{"head_dim": 32, "norm_place": "pre", "norm_eps": 1e-06, "positions": "learned", "qk_norm": false, "bias": "all", "init": "normal", "init_std_down": 0.0, "optimizer": "muon_variant", "train_tokens": 314000000}
MLP neurons of a small language model. Each row is named by its layer, matrix (down: output weights) and neuron, and shows model dimensions 16-111. Each number is 128 + 24 x the weight over its row's rms, rounded and kept within 0 to 255. Numbers have three digits each.
After each neuron's rows, "fires before" lists the tokens most often just after its 100 highest values on Wikipedia text that the model never trained on.

L3.down20:149127143133096102119115089158119068085138103094151109142131102106167160138137162101137182148145116105157156157158142154141127113159162134083110101111170141140151139107124089109137124083129143108121091144133111164125141140093104113098158134107130192147144112179124152091143100174105119115
fires before: ",", ";", ")", ".", " |"

L4.down517:088137124136145127124131139154127144134144157185143133136162140154123145086120099105149108113129163148116104101153098081140105118149123129080127140103157102084148180105145118138152119162139127116153129115171136173087156108134132135090105076136152122145129115119157124087166160100108099149
fires before: " |", ":", " by", " \""

L6.down510:122141130086128172182136164150114136113155145141109132142126113122121093119127155138125117164138129102169133165073140110152152080134118098091089140130136128138115129156128075173138150146106161082152145115116118126125127129102131166086113135098143107158119128142101143104147115121151183154
fires before: "|", "sq", ")", "km", " ("

L7.down231:114149090104115127123132107119132108161177134147105123139125119084164125118168135163114144145130091126109127129147094123128146142153151144157150122125134158147154143121132126127146173150091154075133149169131166136126151137163136113097139114120090126142177104151167149100145148124132104152
fires before: " |", ";", "s", ":"

L5.down221:105100148115145121166145147127125094124084121100090140148123148142142115138149142124165102198109095130185136143100113168133099116108080099107113128112110146089145150136133127154153114097137087123114130135140118154102123104139162125090122156154128127188166117155138137110193131141111142152
fires before: "-", "|"

L5.down601:154134131126102133099143147138146128103140149117139139157125171114120140135107196136075131062118135143100125109119116138127136123122135122131098138121125094159082120111117159146120174106115096124139081155141156127134140127120129111146121116131082132135170121139177131125136155158113165136
fires before: "-", "\n", "ey", "nt"

L3.down563:087140128126135119128109114134136079135122140132143123156116082147158140129087148129141148085176130080128121163144119156152130102161138098102123117163138146182134148108162131164117137125145110117095185138128091170125135127133153149127101158124081153143140139150146111120128123078116136148
fires before: " |", "–", ":"

L3.down83:097139164133150135128106123153126124122109096141111165131137159131111133123130101134121128142120074125152136157138128106124118146115121105096152125092155107065107126146138114153152107137149128138098137131153127106117155060118102106117131148147176139186144115140123116091188146071071079118
fires before: "-", "|"

L4.down143:103139164143161128155150141115160109111118127130102143123084121074132122159135171089096132096148067117135121140163125127114085143089112122120105148136126131108103168105132148114117151118120148128143127119137114157116156116110088080157153086129129137075126139117129154151080098147109126139
fires before: "s", "t", "ed", " |", "a"

L5.down211:107130145171114124132087134172121111128128147116120108108129129122103122161102113135177157100105132147111090130163102130128134134097153129115070122157149175137102100135136144133117164109132149095101100095150152107143166096156186102127120123154127143123125166141132145121151122133082157087
fires before: ".", ",", ")", " and", " was"

L7.down496:171145181141139082146152143128124131142120118145117129122137087129060124138129147130148110124147135124126117081112134154126078156110154131119115111111083133117138126117117102171145094093136073142118121115149141163120105132155123170116090157128112126157105176089063150096160144094129141120
fires before: "=", "\n", "\n\n", " as"

L5.down530:127101138171134124126164131134145152123129162118148122127093158136150107129140151114115153141123176111095168081097102152144137133137127152153128128126111147151096093103135159143141183098138133118104123141106151134155131107128150136141128142145143081161133124084087120094048103127160119101
fires before: "-"

L7.down604:177124111153107125055133120133137145122125141163106141142093112125116124126133107144155147204146128096136174087097138111165097127118080073125094133115140153119098139137140134159105159129141139123090128144132127117119139102145145140124127130131082104147161134150126146109119095146157139144
fires before: "-", "|"

L4.down549:130148139170085137145155150095105078147142135112116146139154147116124114124089144110124128153111142129138123157149125146125133112099163128092109143136140155151140116126117088145127094107144104114114110092132152111102124115145128079104105138120147145171108146166133102130131174179101146157
fires before: ",", ".", "n", " and", ")", "\n\n"

L5.down594:107157144089190164128164121159120114147106120154146113149167128131089102135131110089137120128134156145145131136138121116096111126156109113121157117064086104179120115153140124128142151088145077121104160107114080119096153101131118099179059124083122084143160150133123126171124133168130136139
fires before: "s", ",", "Con"

L4.down296:123097145177093109194133091151095147131131105124099087143163161096151146099107107157100100134161123139108120091109149154155121154127157156107112133117125142114145127072151094121131103102115115128114143121103137124136128115096151130134090113143145104166142129114124136166120104147104145088
fires before: "=", "\n\n", " Open", "se"

L7.down526:136078127118145124114117153133141112125094092123138157114128126098105093157132149156128160171133137109158146154155108105147119081123132099178122157167128138107130114146120125159096104129147114119179135170108150150118128114135129178137111142130139112132138121102121093108175121127134088154
fires before: "-", "|", "\n"

L7.down442:116103156156131140097148132133142107134136138112119143130118108145135161116131098157105147128181155097166151136089100153128138134138132099171078143198147110138135128095143133143126136125071133115093102162160126091131147111137131162130109155117145073114105125085108136134132128097122155139
fires before: "-"

L6.down229:115130152165158126099102126107148083133111070128106137089125152144139121141108110113098136092152115134170122103158136129154148070145067151123100136149120157092143163123113133143162127107130136090117125107115136200128123089141166140113132139149117127162161128142075122102182119083125130170
fires before: "-", "|"

L7.down51:134131149100131109123114147135163114164120140143140133100111075127094161151126174157135123121141162081148113084153137093162122155118118140100137133102110084174113133115109130147120126117128138111152132111086094134121091110125107173106131127123136176141136127082141170107115140123150154141
fires before: "s", "ed", "d", "ated", "es"

L7.down433:142156133144093146128165137130097111120132126142064154102156107181108115112111102109104139161110090127125132129093161113117155068067107123105102139103137128137149111137171121169127138087152120122125116117131111175129107088112132127089153154165149136137152113158155102122147147138096168131
fires before: "-", "|", ")"